Weights of a small GPT-style language model, trained from scratch on English Wikipedia.
Size: 14 layers, width 256, 2 heads of 128 (1 for keys and values), vocabulary 2048.
Architecture: RMSNorm before each block, rotary positions, no biases in attention or MLP, untied embeddings, normalized queries and keys, capped logits.
MLP neurons of a small language model. Each row is named by its layer, matrix (down: output weights) and neuron, and shows model dimensions 128-255. Each number is 128 + 24 x the weight over its row's rms, rounded and kept within 0 to 255. Numbers have three digits each. A neuron's up and down rows have the sign that makes its largest values positive.
A block is one neuron, or neurons of one layer that tend to fire together. After each block is what it responds to, as a language model described it from the Wikipedia text at the highest values.

L7.down166:116153129128125103169160133140161058118095103108143133145143149100140125164136146130073117115091141111123146121071099120125120125121169153178134121120124145126135143124124149107105132110169098162118152162162142157115153125082156124105131129124147117126090108098134152146105150156099111128119123138122112123145078103143186118126108124099107165135127140109130083137112147133127140143125
L7.down610:110124130116108121154122116139105160135127112119112158139137093104098131129137088106125104104096061102139140126147120096136138143154155119141128127148136114107132117111183121108167140149138117125105114126146122116141118078079130117114112155148117147133110166066141109096092127114135128115112114141109132114141123091118183102107136137109132120105099150133112112107107153072166126156123
L7.down674:125119116158130125167131122122175135158132107101112128132156104117125185178109131109110097132169114151123122116102124113072154105114095117133064138142133160137139138146148173128123106142130116156121143170145149081103095166124130141136192146140148112084133128101137170121129127121147126133104148125156130051066087109159156114108107134128143114113124129136106102131114115152117104155085
L7.down869:114101143147155139123124133118112111106149139151113145100136125104182116146109111162127157137108144130096095123102128083117143138181132142119153082057153110101129137128129156086139161112163161096143110125133123118123129138111130136153140157097154101133151135176132172171129129132100126134150160102148147175125121106116135095128091125122168107131098082118140142099130129114175113166135
Responds to: Month names inside full dates, mostly after a day number and before a year (10 April 2006, 19 August 2023), plus the comma in "May 9, 2022" and "from" opening a time span.

L8.down10:119125114126111117134076115135121130154146089133118078106136108126114136089146169148104141111173108079125127101136140140151139124083106114106133142105103100129135144124119122108132116114116125100142157150106120146133131077107135132132116141105170127126066143133132113136127126172153135157131136141125166147142153099128115147133083167142089107156130145130141105192121105138094150131183
L8.down125:140128109131168148173062172165144137142093145123159082194096110129087107156146167160166187142167097133114143138135112153165098144127111135170106110104135135148146136102107140135168096139112122171137122155137134109130153104134120132074170126105088133138111164113116153159117110143144097143117144161127185147093181146110167135120134151114181132132126185134071147115114091109132151138139
L8.down139:160115144131141118127143194167119148135111088120106143162117096133115128164146127180128135147133134113161116094156119162155135115142089126104147094179128117142098131132120108126090128127155131146098145111132108130152113154152164140139162104145097101154134140126125136088106121138130157085137095137126137178149135139120159119143194154181109145171122166179149117148147151123161167130133
L8.down266:091144137129102103128116138116109168152126141131150108123190142124119127134131142139130118128147162118105178146137139138106173127093152115113150131142073111136130117168110097152114162156132150139130128109147147141138111154097110128112132157138137113121159125125106161094097138158153113148140136157117115118113103132109119133099127143114111146085099161101098103130114096128146148142137
L8.down360:140116111145129105139129110156113154151148158124105119102128119154105167135116167149113134133140181119146129151122179128091154080139128115093154131123153131146108130125161143089154179136143126112132091156114135150171108124145112127183160137130126104111146123104104078086149133098127134178113103112138140112140114130104144103195148147175124139151127127142131124139096090105149140122131
L8.down615:077144114131112093148155145139123136163129122151128090172123085176093117122119129133145165112107102123122153143147153136132142108122108121117129145109151121114098083100109119150149069111124133155133081101098147104138131135147125162195138146139108147146119090107129131109161102136155161133119106093129113132127167129102104130117125153096125125143155139119125119145117134126115110128120
L8.down888:158132110141161142133107125141147121099149152143109117167110170156112107151115118095079138147143097148156080120108113151107161100085126101149100124147108124137091097125114160147090110124121111171109138171113114114133124163151124133179162118121104124128132147093118172157115142157103159157171140134144164130123108138140103147132132156140105169143129120149131120158086115140126159108141
L8.down923:162133127148153104145149120125102149127149114137101079151082084167149154143114121147145145148164133161131095116106137127159114094105176140113140125133107135134147078152182145144132129119093138103127120126084080127119136074132152119108109144118126129170134124123136113148161112110095150090154114109148127125068097138091124143102137089129065136143102133156106120113147145145137159135140
Responds to: Month names and day numbers inside full dates, in prose or tables, such as "On January 27", "July 29", "September 21".

L10.down98:137148118107147103123162164177106119146152120111100137152153168132103128141133123086158127140160108103091115175146109135156163149123135143182113101141119095124155118124135097111109140135078131138138122101127113126123114115088186124105103112110119134113116142131116067138095144116113114143098118133142103116150113127109064099119153140151115130141117166134148154088137117080146129116186
L10.down629:136110157119123132115112162118159126123164127110139132182149125096179140094102141156155148139128122152110146124167138115154093101090098154113109110154118127143112148125162117125061139156160194125188122136093099132099095067131125105145092133121130121164141133178110118138126084150138131070127096112178146107104141153093094105125114141151147129140141150114124121173110104110064137106107
Responds to: Auxiliaries and adverbs between a subject and its main verb, especially perfect-tense ones, e.g. has, 've, ne-ver, also, historical-ly.

L7.down251:168133101128140109076158135106069171110151111149137092105132100123111136139148131151105120106107115095116101099164123096132159127098109145116104146136132120131109109112110142153110142126112176148140131158158100153156104145114083110116130109096110157115112106100152142152086126148160152098123129147117087107115134078123126097104113074186142157100135108133133160099138133159130135123077
L7.down441:090134116113126141086133142123169129165166116096091112097121147139120153123108161165125142139138100153114122138053124130116108128140137124092170083133156148142163133085142163139121101130171126119152161120113120110149146112156127135129137141153109096089138153147121123136111143110123175159115138121080113100158130115144131118110113136139102135139132115120115166148150151144125082153108
L7.down626:119095196097121131090116162118132107120149149101114143153127143137135115126126171154118194121123104146106138090149120175138136127126125147127125163157131163132129106094141117136114110115129135138183130135145090107128130082156148124149115139144125141139140105144153098140114130140134091090111105105149146196124153138142121169204120113162112144177143158109105122116141102131127125126143
L7.down892:140139095143134120106133136090158107120137133110133128081124099147104193111077118167101140136127151131111200135120155110091116135092160097152124136130164120096106109126077110147134106097171118102122139161152129140160155104143163111130161148101127145103137137139078101135104120150143130131098122140138150175146098118144134122146119128152140146131127132118111134121151157121168112128086
Responds to: The first or middle piece of a multi-token word, mostly "pro" (promoted, produced, progressed, pro tempore), also name fragments like Mer-se-yside.

L10.down125:143121139147136089103112161118127120115162137130083122148148129104127160172122099129126160128156133103147114115141139156103122129097151129101160133135138142120132067150104115091135144089120123144096143130179130153152136112139147140123134104124124142113126134137093093081154124125135125139132139139112134144121132134119187107123120131183115091128128119116144135129121113122157128141108
L10.down669:168113141110137120128141135114138101109118122137125149156126111153141128189150141136146162078142182103107098097078110145119104122113133135147103092126117105123132138113121104134108103134096103099138128135135122089117167128124126165158144121162125141150103176167168127133132162124092110124142105145128093148138142164164137101099145102175151140140132112126128132097123146134108161170146
Responds to: Final token of a year, often the last two digits after 19 or 18, in "founded in 1913", "released in 1984", or "in 2015".

L7.down115:134137153153105105066125105137131100136165120157093116089123140095123079110103107073102156161141116109149096096146177146154131099098126107121109111125152092116142109128113162118157135085118100137136124130144133099137107163139135112117149139098099116108145123095143109079115137126169136140117141108133140157126082114126182130115117104141118141137139103131103104120111169149141122122122
L7.down462:153142183144149124116099096096127149156069158149146150162138169131096154141081149154144131104104147134173118147140114137113126088133145128120094131172135113158135120092127157157131085091094118108142135119138127092179104147128136177166124101101154122111170119128094096111151151157150149124102111119101123156103098100113094122077147108128149085115112122126099125146109113102117124130130
L7.down500:136129110136169148084097149071073149101130135144124125129120109122096136143121087103088125141091127133143110126109134181136120083102100144150127158048164091131136133117146139146115092109123111106082095143161137137151105106143105138109124152100136141125137112130122144163133072122109122137128117140117108102139123113102124120136121105106114108118129149177173192107105117151100111134154
L7.down904:079133131139131139129109153133145138090130135111130108116145124128088106148121104082138140131138151127170137103087151154096140139112117148117154088137111108159108114093122111157143084094106143138118143104140105124106101124145106094096121111119105111110108128124116130148163154103113099115074081102132112154164140112111159093116143155075098088181148092150122127052155103088122116106151
Responds to: Final pieces of past participles, mostly passive after was/were/is/been, such as gener-ated, take-n, forc-ed, found, released.

L8.down8:146131100130088125120137126139123142124135113149143123177064149065160169131149093108094089114136105139066090081158137144117154131122142119154137105125076165125147108117110115123138116124115153131165172123125137172129155151054130133114103152144088109110125111167116199125119090115076096117159156142153155106140139135090111122149110151169129183108125124118087121108128141106144129140099
L8.down62:152134119148132111092107131140122166109134102135131100109137116122107133128129107161150154143166159133079138133161123167145127118146157147155062110113096083143132122123150092118124127153143132122129148118124108108133149140145063120162097110140127133130146164101146168095103119103146172089127111097109104131128130123135169147146112102140145131099104119168151099134108139148085123111139
L8.down132:129111123149092127141110155136187132137108094145118178137173126126087172095118131108103144118129147132133158078100122145124128105123131164170137147106114159122124096132138095120118126174111137136161143088090147121129107140134129143129127131085120112105127145110177099107140122103119145150133142127166176116125127118080158165111094100139132119108102127135144161150121103144088111115097
L8.down152:133150123087144103078121128104140113114162123172155112113149112139140131177110102098122154132127115115119142136151129114124056164112119094133100131177136090118121140125146133091095091178164132111104134123126160150159130105078107141133127130159135088074123151146137134143155146120152105118083160107155138121181129120144145168134123152115138104127114114114171134109105125142139138194141
L8.down342:133149111166121136123087157100124108131126114093092141095127107107183113120104166134128110097106112092114109151124160139150146149087149115111163112124117112119147090127122143162098110194131104161140124123182097139106106160090112150132124114164151128129110140096087111075134106102087149106122099135132114140117145116157183125120114078103155123146140094105134141140115137110089126138109
L8.down460:134119119171115103178139131118140146163133119112144103125129128118155125166090106092122087109132140132161112132122147121083110100119162102133141129145100106172122144081108092099149129139138174113143122106104114105093163106179124120110156147145127117138117155102117122121119106155115127108076141147122099151100123168134162113139154122118128128161135127156151144171091154164144146148132
L8.down675:143164146172170117177160149137115163124116155117146100143110153125149073157142094129104103123134143107117143140098097129167173124136111159100151115098124125130150113154151134145142120141113170189167148144110149151081126136115152109130133093136147144138128157136139143131144150088083178145095149136101120118144139115106153139140132171178077140142111120144118102134135110139138123158079
L8.down768:150120152118136146117134127130167153129105127176145165129160120096114077114105153079142132104137128138152123053123119131134130112121132141131141116141119120096166119110153129112097115133101187109131145106090133114123090109121117151127098160178136116133116198107096158135125092125138119119127134123193155105104099121136116132105140119141102169108118123153133132094125120129160125087124
Responds to: Four-digit years or their last two digits after a split "19"/"20", in citations, full dates and tables, e.g. "Baker Academic, 2005", "19|89".

L8.down15:104104128127132144082157135143089119116113133147138132106146134101106146104142127130143174140142153140154136160084127134104103112123162112134125125115089112096123152137135106133150133128151087124114091126161090148132144144106145120147082157134113147116127167150124110098115109125153152108148116122122133094128104123100098145123110145119128129120133180104125140150179132126143138170123
L8.down92:100149120116121144089142112121124124164152119163132147122070150097078120154105137131128126109100133112132143128137123170085131106124075105175120124136127158165075151118150113077093137198097108130120141124125087142104183113127120112146100100126124123113137117128124114110123127126125062110156148116109131108131144148140149106145145127114100135127109145159126146116149189174107139119122
L8.down127:089139131094120153091094107119089129133084157116125163154160147099141102156114067126148116138099130127147183138114125135118172102113107116146139106113105110052126167101120145184102133127146148133142116118144141113102115137098124095125165136166118155094094115174112092120116112128171111126166111097123121082089144104107146141120119147118137125124111133118107142087127118115123119160113
L8.down278:101156123133113122176098126159125129084161104107152159143128168162066128135104128059119084143168175125116123130127138118125134127142116125126092110146116168092138119118139125117093057136106089087125074131097132093131151118135119120135158163150099140112140123122105137141139156086123147170171108123118137112081109093112109181130110131133125129118108128132133146138116113151097104186105
L8.down377:147159155115097110166124110105114143137095116125119102146148120122124099118134129169119150140122138161110115130122116108129154096138123106105120111103128101151127142149099139176110140136128147110142162142119133133131116135092106092129085084112110091128148111134141134108131132122097135129144138117101095154173130104152106064140154129138138123110125151136152070106107168136136108113148
L8.down405:129102092121104132113082129135099145135151144120090163157137162117107144141103107140164124130146138147117110110134128120127144118121096136135165097088112135119130111160118128131153159156109125119124116104120131126136102163109172125153128140124141096117131166139137150120142093128111109122146143127096126108123189101139174072158155095132127122178107120122156142124103124104117141097113
L8.down726:140106163133117080167157167154154149097126128095162141110124131155116160136125141115125110103169145127119109167132131110134179137108108148091149139117131068142112120154115116180132159106180109127125172154158117111087167131093115119111141113113123120128108117114077160161127107102114142132118116091163154127145129110141079156106105099114097151093136125154110136117134148135120106111142
L8.down919:143150160106129137118094123111128120137125143133144159133129164089111112151112133108093135101104084102100114154106139141096144075124155098141120138166103114134119118159148144145130124117162116108132152118146141180179123129105120158096171180132141148126084137158147149134129115079162197114112081138138108138104182143097131172152121164114161099134081097146105134108106093131114115142152
Responds to: Final subword pieces that complete a word split across tokens, mostly adjective endings like ra-re, favor-able, intrus-ive, unus-ual, plus some noun or verb pieces like ke-y(boards).

L8.down52:174110126117109170150133158093122151125091120136134154122123123168134114143147123179141187153080129098153107132128147152114142132130067174145145135098129114112120100156116127169134142107115164162095137172154109149169110106167111160151119078112131135088173092122140131148158121138101067188094106106165120134145130128133104089141099101111158136131176152109108136145115107121124171147136
L8.down257:110121140116149136136156155132162119103099114172136137112129150114149147136114128180149141153099123134128159149134114143093102105134134177161115124075145137082120099140086170087072143115086159157196149136125089126140124108178186113140095131099111126091124123119142152099106102187155133109124097101118110142136166139120095124086131120119167144110144118094117117159123138131123112131129
L8.down375:117132098155145112145120083138134130109131137107135134149121110144146104145094129120129135153122117137144097133083121163175158145115107151101168129140178107122160116133125143151112132152144153158168104113156115180129128125121150116119137139146120152107158104115103122121162114094076090110104145183131131159082109123137152181123131092046139140119137133140085158161088189123149161152144
L8.down565:094169124173142177122124101075130095130121097113094158140108100120160145136164133102108146154127132121145149088094103175127106155151142123138125117131153143129136128132139135136147165091139148104085106074147106104088136091089129149156128124107096134117137123124124082171128172126139122103108112165155152118134166143179085124112108109097165129151125156123121114154105083123170178110153
L8.down625:132091107156132136176114167142076130133166097100127172162104118194116162133109107084095098153134164165158154113137148110142141150157146170105110156117136157170102102130139131152100116179113119124099139117183143119146125109137155113102143145118169127115106151109081129154091110111155185144144170160149090137110143106141124140115119112151133097135147139113126146168127142106134100121139
L8.down845:139170097103125130103123121098141115135152126158140120114118106134133144116127126135096101108133139119112167121159083136124108117117132142070094125137111139146154127135057115125084171180116150121098139159147144124128152163128125120110153110145129167102082104143091122176148111136127125134136158145140117157090127147167149127147142155137091135156139155128130129128144158124145128141151
L8.down916:119149103120158080094160102139147140135121176155101109106153144124154114141133096148102125135147146113100093129132160088127102139156109159171139156129119088129152130132138147124144106133146169131117112105087168118137147128122144184112122152082172131113173100108112141112139118125132114133105088157165130142176126089154079129111136170141111117141104121136079171149120123098149101115180
L8.down933:128090124155142093135101124122153147152167136163130135092104155124164116132075111179083101164146095137129098144091121103096116129098141150138127136076106119101136148099132140129143084183115136156147121128146120138142119087142150134109136094123132134125136154127127075137132174165121123133100135104134106164136127151193122144139129090139177118122096094176162102114130137118125170136157
Responds to: Early subword pieces inside multi-token words, mostly prefixes like pro, dis, ex, or mid-word letters, as in pro|duced, agre|e|ment, re|l|ationship.

L7.down55:116117126136133146135121126143115131134078133126161130115177114059147115112107165130120113092130120148121140126150161113138185138108149128142115136121115094104138113157125105132132142138123132139081102134157153168135125152108152138155129130158170153173098131154106149149095128112099114112089122130114099129109129116113124129162137171124138111131128115148126103108103137123143133098140
L7.down349:112130139120093123120136118150152117132095075116105130097118121094131097136109140104140135144114119188145121176163139164142118167126132169096159082154073129097138129111179103105162090146116122151112089140125135092116089107129131133111160112167101135142144108110102107122144135155146100111124130136150135139137134132126156131088105140143104082115148113119106119148120141124102119141139
L7.down439:078167101100088145126169102124137068114193175131122143147124097145155122142143120129121131124116129109101104114137145084139128157119086123113132130141143146125143130105161146141153095148135122091144101075123124156160173119111149096136112158149135105109134181170125100078121164122096100158133151121149074077160092146170097142130116112134099103106168085125119083152161104113184125146120
L7.down796:133156137167133137120125114100124133161138095120200103123132162147168096107122168114144123127154104117131128183143154113144105147067087147091127105121104143097168128155133135145152165142125131132102134134135137136119079124123101137125163124137139112153140120144095126169124114164103102180152138091156137159138113081122169176142100100158092129107139072103100109097138125115165115137146
Responds to: Mid-word pieces of musician and instrument role words, mostly in music credits and lineup lists, such as bas|s, gu|itar and comp|os|er; weaker on other split job or title words like technic|ian, ska|ter, Asso|ci|ate.

L7.down245:103146142165173092132130135134142139123110173136140134151152114146088091134116067159134122143103138141145141121173113134137156132081154118138140122123149108115141092120118120097130146134127125100120176135129149174122092135111095117118139093167116128134122141122163152152125177136118109130149114127147161116125143120153154151148114097138145097102058130146140116100118148106164148140068
L7.down684:133144144172141129114070116131098143151137079146103142151099109089148124138132138162106075164143109099131130110126171108108145144119129117181174134095166116094114090140141154130153164145125114149142121122136094115127136146105146134074126094141096083175100161132124110138139093129159111079121118149125116111119091128132144136124137119192103156125105141187129145114110115124151132132137
L7.down821:131156120115120117140108176143081086163143147090104096141120102125126140137158127132130143128150174137154165119138148115186115124125129083139111119128135158129143084118108159114142151098148139062147153100117159112164131174148083184135155107138110141112091125141132132161139102116161130105128130149146077173121156190115124146179121115138122134107116146164145069132126116158159132121152
L7.down932:145090148138139119123105112138084138163099119117138095172115093161119099146112094140165114112134136142158127140097111148106147140107150135128179152099139127119158145119125125138152153126088115152108148156113187126183093100084108158130109094146140132143129112129132158135141140160135103138129103155121118160103132104149076165184107050129139115106107115155111110104146141134154138155139
Responds to: Final word piece completing a state, country or city name after a comma, e.g. Illino-is, Arkans-as, Seattle, Washington; also day numbers after "On".

L10.down52:125128129139089163141149107109134129127142138143127109176128208169113183165144098155125108139154123111163097115145147158133137130128134114159117138145118206124095090133091131114130116171132093093099115139110075162164132150127088127111143108080129082158119170095162157114188143138132166160101139134097145167141138140118143110121119138128148136114149115132105081146094130142104175114127
L10.down144:109133144169167136109138062140153157104120123074133156101077176145109128151149141111098071096115153101097155158120139163122129142142148130139150094124101121151092157112133088102111130150122148128168130128100088152116120089103148136116101116133162090147128165115149123157148159115124127118121107128179110141152104128151148093135156165127157135138140119116146172115159106105137122115104
Responds to: Final pieces of nouns naming an action or process, usually before "of": -ation, -ment, -ion, -ing (renovation, closure, reinstatement), sometimes "development", "this" or "the".

L7.down239:102134156096115105161074109136103106136119126147130111126113107127116080114139148161113150088147154142127138111163143130145123122121106098155113100109081134103129149114097101142128143107122117093136098122150102100118126127113111118134148141103128105122110164090099138144177144134121157184142143116131132156149147102108112087134103125161119129138138115116134079151115152086128136101112
L7.down275:098169112138148151147113116168092121127102111158203133112136101118132160152132133113147122128157094150113093118173147136174133112132103151145146129140143153135106134115126093086142152146116098088116075130113108134139115185157092178127107135134104116125165134119096140119110132107098101133116123132111104125094130122082097144120088094111113172134130140105110123120152136081139123135119
L7.down392:116117112104081112133136101144125102124086126122134125133140127130106122127085124116123139131131107097134150160178189112098128082108089137115152095141111128142123120142145117127124143108129138125118133174137143155124128141147094154124155130157153106138119114170136096148163172166095083144104146154134116123147167138093134095130145127087135135145142095190165118100117130095086133101082
L7.down723:116130133180118126144127151155155142165145129137151114102144147125126092104173151120111105125130143137123067079121115129092154173137112136155122161148119151130134140121113138103163125132135147085152074133104165140145141108156140124101140157124127103170134137095126146135137120080123109118141172112137116158135072125114194114149121117136089165113106078093134108140123160141182101082157
Responds to: Last subword pieces that finish a split word, mostly surnames and proper names (Brembil-la, Ekbla-w), contraction endings ('d, 'll, 't), plus has/had after a subject.

L8.down66:126160162105164111118110121156156171144124168119174158138120097136118128121115114150132149145141153148158119103122106127152142100093156108130129136142127103133143115114103116129132108090076096164131126174088124123118120156117154150146108098110146192116087112133137146101107062136095135119107139167145078111118130133155113079152115089129125139110172132116150153128116166129114135127096
L8.down126:135107119146159116100165134177125158129159090123119141109137143121154131152126132092142136121151121153163061083109127142115126130137161144120102133138123116109148110150095147117131109140074139160170154161127090158145150123128128099121079113139126126147127112144056161090153100142110118184100135132152093126141077147111117108114122132104109169100132102087108164140114137112140151125132
L8.down195:158145110119149097103130112168149171095073075100097120149133138126167099131128095116143091130073147115110176155116117095148143139106135159149121098137141108153131153126122118119110120135116144100148123123142117111128091159139150130096122121138091157105153134096076103150154097152141133094115098180186128130111161114147097143138116129127144083133136123125101161157165155083104156112091
L8.down223:126103119099156134160150168141133131125115149133118131113143105123106092109126078158130090132125137105083132123112150141152145117109107098140132129113116107122134152138148136117162105132123158135110117097101130146104120124151137113092136095117136178119078102129094128167100097162119142088140085142144094128088149088121118133135134103117136130138122134099091165132110140121118143111100
L8.down328:115152140077133097157122124139120144118145137138170109123135146114129123087134168161122156106130172118095132116119129135147156118111154136115141104138153113106130154106128143138171151112172102124128102057063099153155136119123110110148136115088140134159140131115119121108170121098125146140141124087135143146128137087076100091148125127127061186102126147072136160140112134098139107107139
L8.down392:130171144116183123149134105158090176102137167131121144130129123091133120095135132162092110132132129101139087084155111120180139133116122092144165171158136077122139107120148146112125114129146106101140137168136134115144126154125143132141082149164069113142099095137129131121095138114114145155118089091136128145102122139115140117150106126115144108118153126130110111155176116123117143154138
L8.down533:115143134104125144109148118112151120153158143144120148147096127099118144141100146152114127118179135138087155118098111087120164114140127128180093122149117130166086147142120136149138120108072135155159097200123124143114143118104121112119145070115134107111128152117107139131159100148143139113123140146142143158093137128148083139104104149128183135119116158135076142085129144152091159137123
L8.down790:146138152107126102149112119125180138109130157119129103146136131072123107094119105171106138137162128107146126135107112096154110133138118110097094126135135090091120190107152174135139093113143103114163143146099137150096134136158150099147135130147165133150144117122101121135149110089119108131115096147126103120106171080130152141133116155134128148103144103128146131120153127172091077137093
Responds to: Forms of have (has, have, had) right after a subject noun or relative "which/that", e.g. "the village has", "which has been"; sometimes mid-word pieces.

L8.down398:153153117149101130163068133140106116128130116113136140117124134116164123135140167111135124140119120115129116124141143081112134137124128138152162158103118161123119148105129131122122160124159115122150147105102140128150093097147128121064153135150105148113152112168113142129124109070163141154106101112171127131093121103127129140151134110082127090124105107148134106136111147167156131080070
L8.down454:121121148144136111084087156109145126138128090106135138124134155142109182126114106136134139162143074143160129149088137098107102138081130130119132136114110138123065145144120123147147095125136089136127111131104117152107152149121101127092134131139092144165142092133084158134200135123142144122126170133135092136111169088132144146118126087118116145151136116176156100126162092113174108081106
L8.down495:158163141156115119087126107147107154153095092132108106085100129119153136143149186079159136109102118124126120143133127118117138133132122097133098123190106141145128104094115155169164135109139139082133118162135122136130087125125099148140162122093137099102107141118159151145145115120076138155124127115094104134136132161133144131157104124158141113122177136121153119161129106129122099130118
L8.down608:109118136138128133149101157164147122149130129150154041195128141104112131109154142172143132128101092089106127128107112154094170138075130166131143167106120118146108132077101106132123121121170132099164110126134095110180167102106121081127143166122135146155105112152113126143174098114093131142130136138137146131085144142081119157156114154076124104108136142117140143087148151083143155107131
L8.down666:144150136157121104126115141119091128148108141116105125199120132098101147126099141148139150158121117133097096176096139117101140132095137092094134160091138158146110121129152130146152184113137087160095147141140151099121106116119105137104097095106129101111125106109124129195128152165149148161117070165117148118176119126176131148142095138080120126125153077144093119157097097154166162136111
L8.down822:084101095128159133164100165150158123094102121162136133119106135188140125131142075108069131146063120122118121123094117140139118134111168129169132178095147097132097120131160153136157180106141128165106162134129134097150148122128138112175155154101110127104141133113137120125104097148085124149089131078141148131109120146156115124087111099123161095124114137159146099143081129102120136092095
L8.down860:173152119115107139098145115106136118132130173114121121096130129147129140145130149184132051175115115147111123135119100093080128172099141151140082092126169117140127124139100112176151137149089147129121149119099115120095123113104142144086134111141112107144102146116183142137122125121063107106099111175149129141104074126158123145104149132121134136112119148126132116114145123159155143158131
L8.down867:097182178118133172145119148173086068143129140132130117112173153078127165134142146151137152136104146107098127117138128113106094134108149128120093164170112113150128152133160140124097114121121130101167137128110142142163179126084134122120132069145137145143135127151126101171165095154133082148120163147154136140092129108105085138170127082149108108084157128147142164146127140097144112075148
Responds to: Final word pieces of past participles in passive or biographical statements, as in buri-ed, design-ated, found-ed, located, born, followed by in, to or by.

L10.down74:132127141126127138093150138152107070106116118116136118112124124107152123116086142097088126171143103098130104135141131157127130152117128143104153125147114108117131115146104178134102130137169155152127115112154108172139114096146110142135120132126102159108151151113101149139145111101108116102113143168084155145085112111086119142116140134095166127088095156106124163122164138117120133116110
L10.down507:156131146120121126110108116147105148150146149134155133078126120121121132115149139118140111152124139101125120141136119136155148184098135131136119136151084104104123149124139103110108103116147106115132156133102135119122111112127174103114092140139113131146148068133112107150154167117135103126115154123143101133086117152129116126123163172174140146138137133104097137115114103076134136078142
Responds to: Line break right after a sentence-final period that closes a Wikipedia paragraph, usually before a blank line, new heading, or list item.

L10.down232:120163127138116170161101131141118143118145121143135149097137107113103144108141144108140103124144177113141085133131152111178110153150142115101157135147134122161120111162130101124119116069116144096081080186106150133138139141110154109089135096143133132104115106124118151126145165101090103143104157143125146140124149098120091134135093099075083143130139076094096125100149125135123111165092
L10.down430:127086158156132152136136158139141114127143169169133134106093151117094104117130119084119135141104130122150125162170143107114148169120146135096129098112144148121140136136115139131158144108108137146108168114109082114152111152150136107114115137144142136145158086139152133131138201142126176147117161159120143105118103130094145121087103122143119101094132120128088095136097106131129187117121
Responds to: Quantifiers, determiners and evaluative adjectives just before their noun, often the final piece of a split word, e.g. some, li-ttle, consider-able.

L7.down145:095110150141132139095133146156102124123088135100095172135185099139099142155157138064102090140105153130093124142089171096112125116131147150132117116110132124138150154125142102118135112134138132137099118116146145131133170115139149135123116135115109129121100146123151131105137142118121141135101069128140098092140132109089126116153136116156148071095122097071158134120106117152141153155145
L7.down671:139136157153121147126126159162132096067099121100119104139130137121138102142131118132104142150103133137118155127160178137112151133113124138130144129121137085119090130122146116117138100137107139115124162099094139154123128118120147132117132136128121113113101132111155128101134130085136130115057125079110086101139146105136149118125149155127157103125139122109131147099107114138109149124149
L7.down686:119139178116143088104144160144112106121152129161109110132122112103131075127127109148159166119152149137117106107156153130127174115090144134146120112112104086145149140129115175129193118122100118149147104124135142140085078134143116127135117126127136092130083125082108149069107149123096169122113120144146119130164163111131163137115116128158123094125093133127125116158123123115146159140110
L7.down859:150135146125113133139093164127141126120096143085074134153140152110132150100121127112107130141141084057085153139123171147122160108147134106121146101117134144123115126134151125100132125124117139178123124125149104149111147122149113108117139148120124123136111152137112160126127115082131142150093091155148131109140132103134122109156161146133166144159135121120121142100118110110085138123093
Responds to: Final pieces of adjectives split into fragments, such as int-ense, siz-able, cur-ious, wealth-y, and whole adjectives like new, total, former after a or the.